config.toml
norm = "rmsnorm"
norm_eps = 1e-05
rope_fraction = 1.0
qk_norm = true
tie_embeddings = false
init_std_qkv = 0.031
init_mimetic = 0.5
beta1 = 0.95
beta2 = 0.99
decay_fraction = 0.763
decay_shape = "linear"
train_tokens = 678500000
dataset = "wikipedia_en"
MLP neurons of a small language model. Each row is named by its layer, matrix (gate and up: input weights) and neuron, and shows model dimensions 176-239. Each number is 200 + 20 x the weight over its row's rms, rounded and kept within 0 to 999. A neuron's up and down rows have the sign that makes its largest values positive.
Before each neuron's rows, "fires after" lists the tokens most often just before its 100 highest values on Wikipedia text that the model never trained on. A number after a token or word is its count.

fires after: "." 23, "6" 13, "5" 13, "0" 9, "S" 6, "4" 6
L3.gate555,184,205,221,191,202,226,198,219,198,188,206,139,168,207,183,169,176,191,203,180,198,200,146,209,198,200,186,202,191,171,194,193,210,204,231,216,212,197,188,208,187,251,208,196,195,232,210,210,202,194,199,210,226,177,156,221,202,215,190,232,208,193,198,180
L3.up555,217,204,193,183,202,156,182,187,213,200,174,215,240,190,214,221,215,159,214,195,192,194,237,183,182,168,198,235,219,218,234,190,191,215,207,191,191,194,179,198,226,194,171,175,219,179,198,190,205,180,202,196,196,237,205,179,195,213,220,175,186,192,199,207

fires after: "1" 29, "," 23, "2" 20, "a" 8, "4" 5, "." 5
L3.gate514,194,223,204,198,202,244,213,191,195,209,190,218,198,208,193,191,171,191,190,212,195,212,194,196,208,206,207,201,188,159,204,184,176,218,210,205,182,223,179,203,171,221,230,179,199,226,193,187,230,198,203,177,223,206,181,196,181,196,206,229,200,189,194,190
L3.up514,159,162,214,209,204,203,185,204,188,165,187,202,171,210,210,214,154,163,152,189,202,179,221,185,196,184,227,184,226,213,189,232,185,206,222,215,200,225,172,226,233,206,161,187,168,190,183,186,204,167,173,195,169,247,221,276,172,201,172,206,185,193,187,183

fires after: "1" 47, "2" 38
L3.gate998,203,214,217,167,209,146,177,200,183,193,213,173,216,159,238,224,213,223,208,213,189,183,216,207,223,184,185,189,237,218,213,177,214,201,202,194,206,212,201,212,192,203,201,174,205,174,222,192,161,219,183,200,203,216,224,204,189,219,188,193,223,205,220,182
L3.up998,164,192,209,215,194,241,218,203,229,222,166,199,188,211,202,188,245,203,195,218,226,192,192,186,179,185,227,192,246,192,182,217,239,211,170,241,200,206,199,209,203,196,179,215,194,193,184,200,186,206,200,214,185,180,229,214,196,179,220,260,211,167,222,214

fires after: "ec" 15, " F" 14, " f" 12, " D" 11, " for" 7
L8.gate472,183,210,185,202,199,234,234,216,194,191,186,207,200,212,221,221,257,199,224,223,212,192,199,218,203,215,207,204,168,156,226,198,192,197,208,210,208,187,214,174,184,192,197,212,194,182,177,212,201,184,205,212,193,208,217,199,248,197,226,216,225,174,177,178
L8.up472,180,213,211,239,211,195,234,209,190,230,225,205,157,217,179,183,232,190,217,197,184,199,192,174,184,215,223,209,195,197,196,223,176,180,191,202,193,204,217,190,192,173,218,187,187,207,177,186,216,212,209,207,192,235,196,213,193,204,196,171,188,195,212,191

fires after: " " 43, " h" 12, "." 9, "-" 6, "b" 4, "h" 4
L4.gate838,194,210,175,179,213,197,202,193,180,213,196,187,201,200,191,226,196,208,168,190,179,186,211,154,209,181,187,198,214,180,156,210,222,204,174,242,188,237,181,209,222,182,199,202,220,189,195,225,198,206,232,173,215,200,148,241,205,221,174,172,199,195,203,205
L4.up838,194,200,226,174,210,218,180,203,202,179,228,205,196,208,177,186,180,171,215,193,217,203,167,186,192,209,200,184,229,212,213,220,207,191,226,217,225,190,199,229,180,219,172,172,198,205,214,186,201,211,196,163,172,206,199,180,196,175,165,207,213,198,184,230

fires after: " s" 33, "c" 12, "v" 9, "s" 8, " S" 7
L8.gate964,213,199,200,170,204,177,244,197,207,192,202,223,165,212,176,235,219,204,203,205,168,198,176,188,212,230,219,226,174,176,203,180,179,229,189,192,214,214,219,229,182,218,161,221,185,229,203,195,223,208,188,213,197,202,197,191,171,220,177,226,206,186,190,190
L8.up964,199,214,229,227,200,188,203,175,212,202,229,222,173,215,176,243,191,183,190,187,221,174,198,172,180,176,227,192,173,212,198,197,193,215,209,202,181,223,216,197,202,184,195,197,183,192,177,188,237,211,164,226,181,221,227,228,226,208,188,187,179,202,216,192

fires after: " N" 29, " T" 10, " F" 8, " f" 4
L5.gate452,160,188,208,177,182,201,203,151,216,182,218,214,203,202,185,178,209,210,170,204,197,181,203,178,202,213,179,213,209,210,203,187,233,215,212,166,194,207,218,179,165,206,208,187,189,212,214,194,190,202,171,246,198,205,194,218,222,217,203,227,273,213,170,193
L5.up452,191,203,198,207,184,158,236,187,215,213,190,201,197,199,222,224,192,197,152,216,199,198,186,176,196,206,230,176,229,216,190,211,186,209,216,207,212,158,190,197,167,201,232,226,166,215,204,216,204,168,193,206,229,201,136,214,192,198,215,174,199,181,194,197

fires after: " s" 23, "s" 15, " Ch" 8, " A" 5, " l" 5, " L" 5
L4.gate221,201,191,204,179,234,199,177,192,198,224,198,207,188,197,174,199,211,180,180,202,178,213,210,191,235,189,191,205,160,208,166,199,181,203,212,188,174,206,201,225,206,196,185,197,168,190,201,209,200,225,236,219,177,225,236,231,202,226,169,206,235,208,187,187
L4.up221,228,186,181,153,202,212,177,227,221,200,188,185,217,195,199,223,197,215,205,210,192,210,195,216,208,251,199,219,216,209,181,215,250,222,179,179,178,207,204,213,219,188,163,196,217,193,199,213,233,211,209,185,217,189,206,173,181,173,206,215,182,211,199,158

fires after: " f" 12, "re" 10, "ow" 8, " th" 8, " b" 7, " t" 6
L7.gate504,192,172,224,165,219,231,202,212,209,236,206,211,223,166,165,220,173,252,223,206,171,203,197,201,228,198,187,160,220,218,161,185,203,204,188,209,179,203,176,204,180,187,236,145,182,224,207,174,192,178,192,243,211,178,215,183,224,194,176,177,216,224,180,202
L7.up504,199,191,205,176,167,231,184,205,220,208,196,187,204,191,191,208,223,197,195,193,236,168,204,211,224,216,199,214,191,168,171,210,214,186,182,181,191,213,198,221,205,199,242,229,194,146,219,222,229,218,214,212,200,186,220,209,228,215,177,201,192,204,191,229

fires after: " con" 18, "on" 16, " to" 8, " in" 7, " re" 6
L8.gate364,214,191,195,181,249,202,219,214,209,175,236,192,222,216,179,196,205,176,201,211,189,204,201,211,227,207,210,177,213,216,183,195,178,210,213,216,201,194,158,266,203,189,172,231,195,231,214,201,203,236,233,213,197,253,176,210,187,197,201,206,210,254,237,194
L8.up364,205,203,191,202,204,174,215,167,218,191,191,208,209,188,202,181,208,195,192,214,203,184,189,242,225,214,208,215,165,210,207,204,160,225,194,223,198,190,187,194,191,246,183,203,210,197,184,213,208,216,212,201,192,218,215,240,170,200,190,226,156,223,163,198

fires after: " con" 58, " in" 16, " re" 9, "on" 8, "ep" 6
L4.gate455,243,214,220,215,250,200,187,212,211,174,218,215,208,181,189,207,208,170,174,182,222,247,167,204,203,197,214,189,214,204,164,207,185,216,186,251,199,208,207,238,204,170,158,185,203,193,200,232,225,227,224,208,197,230,180,256,217,217,187,176,194,210,232,228
L4.up455,199,231,168,186,193,205,225,159,185,212,207,211,182,175,189,209,209,195,257,222,208,160,184,201,207,197,181,208,244,237,226,218,222,194,223,221,229,187,161,133,180,190,181,210,187,219,210,202,217,188,216,209,197,215,223,216,225,177,184,195,185,182,207,190

fires after: "f" 39, " V" 32, " v" 13, " ex" 6
L4.gate827,192,183,225,184,223,194,236,170,198,214,197,207,212,177,245,197,193,184,246,204,181,167,211,177,185,218,189,198,147,200,212,206,191,213,220,186,230,203,160,184,208,190,191,173,175,210,223,179,185,180,199,188,214,189,215,188,193,206,158,156,252,200,202,161
L4.up827,173,185,178,178,200,234,212,235,238,210,208,213,201,183,179,231,162,190,205,193,224,189,211,199,202,217,166,195,198,187,166,183,200,229,194,197,241,230,192,231,201,206,201,205,204,211,235,190,205,194,176,222,171,206,208,253,222,175,197,229,214,191,218,175

fires after: "," 19, "un" 15, " p" 7, " in" 6, " on" 4
L7.gate547,175,186,213,181,194,182,205,168,189,187,212,207,203,193,234,199,233,166,174,217,197,223,209,207,212,190,214,225,216,187,202,216,211,206,209,192,223,185,182,181,234,145,197,225,156,189,191,196,177,186,203,200,196,191,160,210,217,247,188,192,216,201,191,222
L7.up547,173,195,207,219,204,227,149,228,182,201,208,193,198,190,169,191,187,172,235,222,191,200,190,229,202,202,208,228,191,178,250,184,202,185,194,175,219,190,195,165,205,202,154,210,163,195,188,194,194,219,176,202,178,181,200,167,189,215,196,201,194,182,187,236

fires after: "." 46, "," 10, "7" 7, "0" 7, "3" 6
L3.gate498,168,215,199,203,206,256,216,185,174,201,226,252,196,168,203,204,213,189,204,189,234,190,192,184,207,208,218,192,207,201,206,195,201,231,202,194,200,193,188,207,211,197,199,192,186,192,195,167,184,212,202,194,194,185,167,210,200,211,217,242,244,194,182,222
L3.up498,208,210,192,202,196,237,202,219,204,194,204,216,180,187,189,189,137,205,197,248,194,209,259,251,187,203,221,194,181,237,186,173,178,234,201,174,193,199,217,182,191,209,187,209,190,208,239,175,202,204,219,186,179,202,181,172,207,185,216,193,187,211,194,192

fires after: "c" 43, " C" 11, " c" 8, "C" 7, " o" 5, "0" 4
L8.gate800,184,217,230,253,238,201,211,174,209,197,198,226,198,217,184,230,205,189,219,184,216,215,201,216,209,192,172,239,210,190,159,239,197,178,210,210,189,208,184,199,187,196,196,198,203,195,231,197,233,204,194,210,199,199,224,204,195,190,190,202,185,188,214,190
L8.up800,182,243,195,195,248,254,208,199,221,181,218,224,176,198,216,187,213,186,209,171,233,196,207,198,200,206,164,162,226,192,200,192,154,216,196,194,203,162,208,166,186,185,219,240,178,190,167,211,205,180,205,215,182,211,203,207,207,190,193,192,201,225,220,219

fires after: "l" 45, "c" 13, "1" 6, "a" 4
L3.gate199,211,214,223,213,223,225,183,194,162,201,232,192,215,185,180,179,222,217,181,236,235,214,208,192,205,185,202,213,192,175,202,177,202,205,221,177,174,208,197,193,222,203,210,185,198,183,222,167,187,233,189,205,171,203,204,190,208,217,233,210,213,186,184,190
L3.up199,226,214,198,212,206,209,208,247,193,202,219,210,190,237,242,192,205,186,199,206,183,195,210,199,178,180,219,193,203,204,223,191,156,203,185,181,187,201,229,225,211,225,210,168,207,186,151,191,164,238,217,189,212,217,198,202,177,165,188,215,166,190,213,222

fires after: " " 38, " s" 19, "1" 17, "ou" 4, "h" 4
L3.gate904,201,201,185,164,190,175,188,214,161,198,209,175,225,212,189,204,200,187,238,187,180,197,207,161,208,179,173,222,160,189,193,214,174,195,219,219,190,203,175,218,229,196,204,201,211,206,220,230,205,189,205,186,218,196,165,180,202,205,176,162,189,225,227,212
L3.up904,215,218,196,185,254,235,217,205,191,195,205,201,192,194,186,218,200,181,207,234,194,199,186,195,176,169,183,236,190,189,220,183,193,193,214,223,207,183,183,179,211,220,208,200,160,181,227,206,225,234,204,154,178,189,174,171,196,187,204,199,180,190,225,209

fires after: ")" 24, "1" 12, "2" 10, "\"" 5, "9" 5
L3.gate407,200,187,230,193,178,197,193,214,191,194,179,210,197,165,201,177,201,200,242,171,202,203,224,200,213,175,213,186,215,212,186,191,214,245,189,197,195,199,167,227,222,198,225,197,163,155,183,178,179,221,213,192,184,215,190,201,211,200,221,183,196,215,199,202
L3.up407,176,136,183,173,174,211,255,196,210,218,196,198,179,204,190,194,212,174,177,218,181,172,204,180,202,210,236,216,218,177,200,219,226,217,176,232,197,194,184,181,211,192,181,201,176,211,186,193,211,183,184,252,242,275,222,193,197,191,175,211,188,182,219,170

fires after: "iv" 24, "," 12, "1" 9, "9" 9, "4" 5, "a" 5
L3.gate876,213,196,202,219,181,221,189,213,194,208,203,217,176,196,231,212,232,224,190,230,207,210,218,238,198,196,197,186,204,222,209,160,198,198,209,120,176,191,178,174,212,163,246,217,201,186,183,181,217,228,224,216,216,235,189,181,218,188,235,202,213,218,214,202
L3.up876,209,201,202,192,172,209,196,200,159,225,218,197,174,227,214,197,197,209,202,193,196,181,209,202,209,208,199,150,224,192,215,197,207,208,233,176,165,185,243,193,183,163,255,206,204,178,152,227,233,220,186,213,225,243,173,168,187,179,206,179,171,210,233,216

fires after: " l" 25, " L" 16, "a" 10, "-" 10, "on" 7, "h" 5
L4.gate230,184,201,203,163,189,198,187,164,199,215,204,197,188,203,215,233,216,187,215,208,186,197,232,186,210,198,197,204,211,197,190,224,208,207,216,182,149,244,211,203,210,213,196,189,194,205,192,199,193,190,230,211,184,221,195,198,229,219,163,185,238,194,183,213
L4.up230,223,233,150,199,188,199,174,232,181,233,194,193,186,216,181,223,206,183,224,170,192,207,211,237,211,245,217,230,194,233,235,171,187,195,224,195,211,196,202,208,206,223,189,210,225,166,190,227,178,219,197,211,189,203,178,202,218,200,207,210,179,184,192,181

fires after: " f" 58, " th" 10, " F" 7, " g" 5
L4.gate463,184,210,205,219,199,250,209,188,218,196,199,209,224,199,202,201,228,228,211,212,222,249,220,195,203,177,207,227,191,160,188,211,209,207,216,206,181,199,210,177,238,201,183,219,192,204,192,174,220,231,192,202,230,194,191,199,219,184,215,230,216,176,191,204
L4.up463,205,199,220,206,184,195,166,213,155,236,210,191,216,213,190,256,221,204,231,236,187,193,217,200,221,202,186,197,184,207,180,244,170,199,219,209,199,198,169,170,186,187,211,218,175,222,188,207,182,174,192,190,183,201,156,208,189,202,199,211,201,191,220,179

fires after: " w" 19, " c" 19, "l" 13, "c" 8, " de" 8
L8.gate357,183,234,228,177,214,219,223,153,211,211,174,229,183,219,207,222,185,226,224,224,210,248,192,202,201,208,194,235,203,200,181,207,214,232,201,195,212,221,185,167,173,182,181,205,185,216,222,199,192,179,217,223,184,183,234,176,186,204,184,199,185,207,198,203
L8.up357,203,230,218,207,211,217,192,197,178,223,161,199,165,178,264,223,150,158,209,186,222,212,193,216,189,170,214,208,184,183,179,166,176,140,231,194,206,206,215,191,199,171,180,213,172,202,195,182,219,216,199,202,219,176,196,198,199,237,157,201,187,216,208,209

fires after: " t" 20, " st" 13, " r" 8, "s" 8, " S" 6, "v" 6
L5.gate129,194,198,248,185,219,199,202,190,188,208,215,254,216,187,188,202,219,203,191,233,213,215,210,223,158,221,186,190,178,185,187,174,191,194,198,178,175,229,203,215,214,192,190,214,202,214,206,187,226,162,198,189,240,256,205,201,181,181,198,192,232,204,196,172
L5.up129,208,192,227,180,177,206,196,167,197,185,185,208,201,198,166,234,198,185,181,222,207,157,174,225,201,186,217,233,216,180,198,197,201,193,172,173,197,225,204,189,219,191,180,214,217,187,190,178,214,202,223,210,206,186,178,244,200,221,187,140,200,201,171,207

fires after: " v" 55, " d" 9, " s" 8, " V" 6, " l" 4, "v" 4
L8.gate905,235,176,187,181,219,235,231,175,196,221,209,212,193,202,216,249,178,189,190,205,175,166,210,211,170,227,223,220,187,206,225,214,164,264,204,180,198,204,199,183,165,208,193,175,226,193,213,199,210,219,196,176,215,173,158,202,170,223,203,238,215,212,189,182
L8.up905,199,158,208,178,198,226,188,207,224,231,190,207,210,209,226,221,227,160,197,222,208,194,186,209,215,213,179,181,190,205,226,210,204,205,198,203,217,233,204,209,178,221,214,166,183,216,170,205,182,197,196,191,200,216,213,246,227,155,207,202,214,196,202,196

fires after: ".\n\n" 52, "\n\n" 33
L7.gate184,186,205,229,222,221,189,239,190,211,186,192,200,214,194,234,226,244,205,219,219,201,182,224,221,171,208,159,231,221,189,217,204,209,222,250,212,200,208,203,191,208,168,246,168,227,199,190,175,181,199,200,227,195,197,206,185,212,177,210,203,194,215,193,254
L7.up184,214,214,190,178,206,188,205,161,205,189,186,178,215,190,195,222,187,211,200,191,213,178,217,214,221,190,191,191,205,185,216,218,181,200,209,178,173,209,191,238,160,200,172,181,185,213,187,187,162,191,191,193,210,172,185,170,207,205,193,208,213,208,184,198

fires after: ")" 13, "8" 11, "0" 8, "\"" 8, "9" 7, "4" 7
L3.gate419,206,212,218,179,199,176,184,202,170,229,200,219,212,170,209,215,224,222,194,178,223,182,199,199,216,204,200,184,193,178,207,178,198,212,222,179,173,198,173,210,216,190,203,178,183,190,226,189,162,174,214,180,186,175,202,187,192,172,225,183,225,235,201,201
L3.up419,209,187,197,190,178,201,199,164,216,241,190,188,198,190,189,182,239,238,202,163,166,199,200,189,237,193,245,206,252,209,218,198,220,195,193,201,205,222,167,202,260,167,185,225,211,177,182,210,167,208,210,217,203,242,206,183,191,198,226,207,197,214,203,203

fires after: "0" 17, "1" 12, "3" 12, "2" 10
L3.gate176,180,212,205,181,181,212,187,226,220,205,218,208,181,153,239,177,174,196,211,195,197,192,216,196,193,205,207,204,206,204,196,199,217,215,185,180,188,225,187,173,195,173,194,172,201,181,201,199,170,239,198,205,225,211,149,185,191,211,202,201,211,209,191,180
L3.up176,185,150,210,165,186,170,185,206,238,193,180,194,207,208,192,188,179,182,175,192,193,204,189,222,199,179,218,195,197,200,187,211,215,214,199,230,208,215,178,215,238,205,177,182,191,190,198,203,161,157,192,221,193,195,206,195,185,220,184,173,194,202,193,203

fires after: " " 23, "ur" 13, "9" 11, "8" 8, "6" 8, "1" 8
L4.gate737,206,198,178,198,246,203,202,204,167,206,205,186,202,213,157,202,194,208,168,218,190,205,202,204,254,197,190,205,181,132,185,231,189,217,205,194,171,196,187,215,174,193,213,200,207,184,221,175,202,207,209,190,171,189,214,169,202,232,230,218,222,223,192,204
L4.up737,183,160,197,192,203,186,181,213,201,244,208,173,182,199,200,171,197,210,201,193,191,180,183,197,211,197,188,189,208,182,196,202,202,201,178,212,198,187,203,212,217,187,205,186,199,199,211,204,224,247,155,202,195,181,170,195,199,198,185,195,209,193,196,208

fires after: "c" 62, "ad" 12, "re" 5
L3.gate931,179,201,199,214,222,246,205,185,198,210,222,215,228,170,210,194,223,224,166,202,258,217,194,172,226,174,179,178,204,196,194,194,175,248,224,209,189,248,204,172,190,199,205,204,184,199,205,192,183,220,200,196,193,194,205,221,202,191,222,189,211,218,187,197
L3.up931,252,144,180,226,202,196,221,207,177,202,211,191,202,198,200,225,200,183,238,164,177,200,196,215,192,194,156,209,194,201,205,187,158,225,227,188,188,220,209,200,202,217,212,210,196,225,212,171,187,247,205,224,190,219,191,205,221,215,180,193,180,188,207,192

fires after: " N" 21, " F" 18, " n" 16, " f" 8, " P" 4, "en" 4
L4.gate629,189,182,205,183,216,154,206,201,247,239,209,218,198,198,198,178,200,198,212,225,205,208,218,218,210,197,180,189,171,195,202,231,202,219,219,224,201,191,186,204,218,205,198,170,193,210,212,196,210,200,189,227,198,215,182,209,221,208,219,194,220,202,189,171
L4.up629,170,182,223,144,192,219,217,178,223,221,228,221,191,139,202,182,206,179,207,228,212,186,205,228,175,223,203,172,203,215,189,219,210,168,180,178,174,203,185,215,222,157,223,209,207,188,216,189,214,177,216,199,188,180,177,235,229,194,193,180,199,203,184,164

fires after: " S" 28, " s" 26, "s" 13, "S" 5
L8.gate269,220,197,221,182,201,207,198,181,225,245,214,190,206,160,191,201,182,169,217,211,197,206,196,232,216,199,238,186,170,222,202,173,157,179,161,198,174,190,184,184,195,196,183,224,197,207,209,167,217,169,242,165,198,229,196,211,205,185,182,212,201,210,208,206
L8.up269,146,189,206,172,187,211,213,191,193,192,190,206,183,199,166,169,192,187,145,177,222,182,192,199,197,182,207,243,203,202,183,227,188,227,181,193,236,214,174,208,183,188,190,159,220,198,200,221,201,222,210,181,196,196,164,224,199,249,189,165,180,171,226,232

fires after: " " 25, "1" 12, "0" 10, "2" 6, " P" 6
L7.gate373,199,208,189,209,228,195,201,188,187,218,196,211,168,204,199,223,203,196,203,231,214,209,180,193,223,191,154,176,204,205,184,214,175,220,223,171,200,185,177,216,225,191,191,178,222,206,206,219,219,212,191,164,211,170,194,189,197,230,220,191,212,233,197,184
L7.up373,202,204,184,210,190,208,182,196,201,190,169,199,183,200,196,182,204,204,198,236,233,185,168,185,210,193,158,186,190,172,211,213,209,180,178,194,208,188,194,208,202,200,230,194,235,200,196,178,226,218,190,185,199,149,192,226,201,214,209,189,192,210,168,238

fires after: "1" 19, "0" 15, "2" 13, "3" 10, "6" 9, "4" 8
L3.gate55,213,214,254,187,177,195,215,186,190,205,225,200,251,172,228,220,211,187,205,199,200,185,200,171,234,168,199,188,203,214,202,149,213,220,208,189,193,184,200,224,244,204,221,176,171,196,170,189,151,240,196,192,179,176,187,188,192,198,206,227,203,228,235,206
L3.up55,178,229,189,182,225,188,207,235,205,174,212,214,181,199,196,215,195,207,200,233,202,209,226,204,201,215,230,199,180,214,190,150,177,211,196,210,210,178,192,172,192,249,199,212,191,207,236,190,189,205,221,201,199,165,216,147,224,169,208,201,186,203,178,204

fires after: " v" 15, " n" 11, " l" 8, " L" 8, " N" 8
L8.gate898,202,221,230,181,227,198,213,202,226,201,210,181,190,191,231,241,212,221,205,222,173,196,175,183,196,195,221,206,195,213,176,212,188,191,221,198,185,222,197,202,170,202,197,181,180,223,224,170,230,232,222,187,191,212,188,178,186,235,191,204,236,207,176,178
L8.up898,186,218,188,192,220,210,198,221,247,207,205,215,218,158,191,214,192,186,171,250,154,226,189,190,209,190,210,192,226,190,199,207,194,225,186,187,180,239,193,209,188,208,182,240,212,219,189,199,207,200,198,211,209,197,205,203,198,200,207,215,214,181,200,159

fires after: "0" 19, "2" 14, "1" 13, "6" 12, "3" 10
L3.gate447,188,215,190,225,227,225,188,224,185,194,219,180,213,211,174,182,214,221,210,218,221,214,203,205,197,212,170,174,172,197,196,203,182,227,180,197,211,199,193,194,160,205,195,215,198,171,221,189,192,222,237,185,200,180,260,183,192,176,223,199,224,229,217,207
L3.up447,197,181,176,217,198,171,178,231,196,217,204,215,179,190,191,151,184,234,220,189,201,221,179,201,190,206,167,200,158,186,204,186,191,189,219,204,209,182,226,201,216,189,222,183,196,188,208,187,204,220,202,162,193,237,195,254,215,218,229,168,168,224,201,164

fires after: "l" 24, "c" 18, "t" 10, "re" 5, "ec" 5
L3.gate465,163,204,248,234,198,248,204,194,200,160,210,203,214,194,200,185,227,213,190,199,262,238,197,200,216,166,186,174,206,189,203,177,199,233,194,186,182,214,198,225,169,214,185,220,166,209,213,173,142,178,171,202,211,218,227,188,165,185,208,216,238,200,190,220
L3.up465,208,211,182,205,188,202,218,204,183,222,169,206,198,182,186,197,207,216,213,194,174,201,200,199,198,213,208,190,218,214,199,154,231,200,185,146,181,191,214,194,201,186,202,190,175,208,167,199,180,201,197,209,181,228,237,197,214,202,188,190,213,208,182,163

fires after: "9" 58, "8" 16, "-" 9, "7" 6, "5" 4
L4.gate136,196,199,193,207,233,226,238,204,211,200,199,176,189,192,188,216,216,235,179,175,208,197,196,201,214,194,202,231,192,173,160,187,231,218,201,216,194,181,169,217,219,188,200,178,206,243,209,201,202,224,221,188,209,211,230,194,209,227,211,204,216,213,196,188
L4.up136,188,190,183,215,230,206,187,216,192,216,206,199,198,209,178,199,193,181,205,187,195,176,214,187,202,212,184,225,240,219,174,148,212,214,209,196,193,216,208,209,253,214,219,183,209,204,205,229,215,196,177,175,202,202,182,166,231,190,180,202,215,213,195,169

fires after: "an" 13, "s" 10, "p" 9, " F" 6, " f" 6, " t" 6
L5.gate604,199,193,185,199,191,220,198,191,192,227,218,206,216,195,181,175,209,219,240,194,210,166,222,234,222,205,239,169,188,185,191,161,199,169,232,201,163,196,155,189,212,203,200,165,173,180,192,182,207,150,190,203,219,169,191,205,214,209,209,192,215,246,213,180
L5.up604,191,211,201,221,193,203,210,140,203,216,171,180,187,197,165,186,205,213,229,184,213,198,196,181,205,213,174,239,196,188,171,199,198,194,215,194,207,205,199,213,207,209,208,233,175,187,214,227,221,160,174,180,213,212,198,203,188,215,218,204,195,181,172,226

fires after: "u" 25, "1" 22, "0" 15, " " 14, " Mar" 5, "2" 5
L7.gate68,196,147,218,210,193,200,230,171,191,205,210,223,189,227,179,211,197,166,179,206,222,183,202,184,256,209,204,200,186,151,206,175,200,225,214,193,148,218,189,230,191,220,217,181,200,195,241,176,183,201,188,194,187,221,216,181,176,210,214,201,206,231,222,187
L7.up68,220,187,211,207,229,193,205,182,219,186,204,233,200,196,164,161,207,179,182,238,198,210,196,157,164,198,211,178,189,192,198,169,187,207,210,177,218,193,247,235,176,181,194,206,259,198,211,229,230,211,196,218,206,144,200,207,187,178,174,228,213,214,165,228

fires after: "p" 19, "is" 10, "t" 10, " ex" 9, "os" 7, "it" 5
L5.gate686,202,189,240,217,213,228,221,194,218,173,195,250,176,223,205,181,202,177,214,203,221,220,200,189,210,212,195,196,156,163,172,187,222,216,204,193,179,209,257,219,193,194,199,189,189,213,176,193,160,206,186,168,186,210,212,228,189,166,188,212,198,191,219,186
L5.up686,206,203,203,180,198,218,220,206,250,213,206,197,194,182,161,172,201,231,217,195,164,197,180,198,181,186,214,198,213,203,200,182,222,148,175,195,214,236,220,200,168,197,179,246,187,207,216,200,193,195,184,214,166,199,172,201,230,198,202,179,224,194,212,213

fires after: " T" 16, "c" 14, "t" 11, "ut" 7, "is" 4
L3.gate490,190,198,186,226,184,249,191,172,206,180,168,222,197,180,210,179,201,197,213,221,241,234,192,178,205,164,194,187,204,188,177,222,183,252,195,187,204,197,190,175,158,213,203,200,176,203,190,167,177,211,181,201,172,214,208,204,190,195,225,238,199,193,187,221
L3.up490,225,171,203,210,201,218,177,188,230,207,201,217,212,210,201,157,173,202,186,206,182,207,201,181,173,208,164,140,202,235,222,191,244,204,184,169,193,198,218,204,199,193,225,201,212,217,195,197,207,213,215,191,203,232,183,200,211,202,219,192,228,209,183,188

fires after: " p" 18, " v" 17, "c" 13, " h" 10, " c" 8, "s" 6
L8.gate163,214,194,196,206,173,197,211,197,191,207,191,204,222,203,216,217,197,175,229,190,194,213,214,178,178,212,210,240,169,200,176,193,192,213,211,235,176,242,172,217,199,200,189,219,234,202,226,206,213,227,207,231,205,231,214,226,155,182,204,205,196,209,203,190
L8.up163,209,196,197,223,233,181,207,190,210,165,215,185,188,220,185,225,183,225,204,161,176,193,195,151,220,181,195,217,191,177,220,198,200,185,194,233,186,198,186,191,233,179,196,214,207,197,174,223,200,239,197,227,174,248,206,192,221,182,202,227,188,196,196,216

fires after: "ers" 18, "iv" 12, "1" 10, "8" 6, "9" 6, "6" 6
L3.gate834,232,234,212,214,215,235,179,206,208,238,225,212,202,161,241,198,215,191,234,168,202,186,192,202,217,205,206,161,177,181,191,149,174,227,201,162,195,182,207,210,234,189,202,198,181,201,229,192,205,212,227,169,217,201,238,158,211,185,202,171,210,219,177,175
L3.up834,185,186,184,180,202,224,202,219,198,209,212,195,226,191,220,175,196,195,181,236,213,193,208,204,189,214,194,144,196,240,224,190,191,217,171,164,192,199,216,187,210,181,214,203,186,189,205,222,211,145,203,197,220,201,233,151,204,172,218,207,214,173,202,196

fires after: "e" 18, "ent" 14, " e" 13, "ver" 12, "ed" 8
L4.gate546,190,176,186,160,213,203,209,193,183,207,214,214,210,184,199,198,223,194,213,227,164,229,207,198,241,200,166,185,164,199,201,192,188,217,211,203,183,205,177,246,214,185,201,208,199,180,179,186,206,218,218,230,182,231,230,191,192,184,228,225,210,203,210,181
L4.up546,151,254,178,198,219,216,236,235,239,210,198,209,192,196,195,202,246,193,155,254,219,214,164,215,204,208,192,183,183,223,209,176,175,185,189,195,170,168,209,177,195,191,186,178,184,220,194,201,213,221,204,195,190,206,199,224,184,191,174,190,194,182,186,265

fires after: "us" 21, " n" 17, " N" 15, " h" 11, "p" 7, "is" 6
L4.gate143,241,208,258,194,211,171,256,201,237,208,225,216,195,201,208,193,185,219,206,207,204,197,171,186,190,173,195,211,184,200,219,204,181,202,216,256,228,196,224,215,229,195,206,209,206,183,199,171,188,214,197,215,209,211,187,206,208,170,199,198,212,194,222,216
L4.up143,191,210,219,174,193,199,239,194,247,171,204,183,199,154,217,179,188,215,189,189,217,208,231,178,234,226,209,236,236,247,169,183,197,182,194,213,191,222,186,178,179,159,218,203,182,193,195,194,195,200,223,223,202,199,182,205,231,196,243,214,195,203,224,200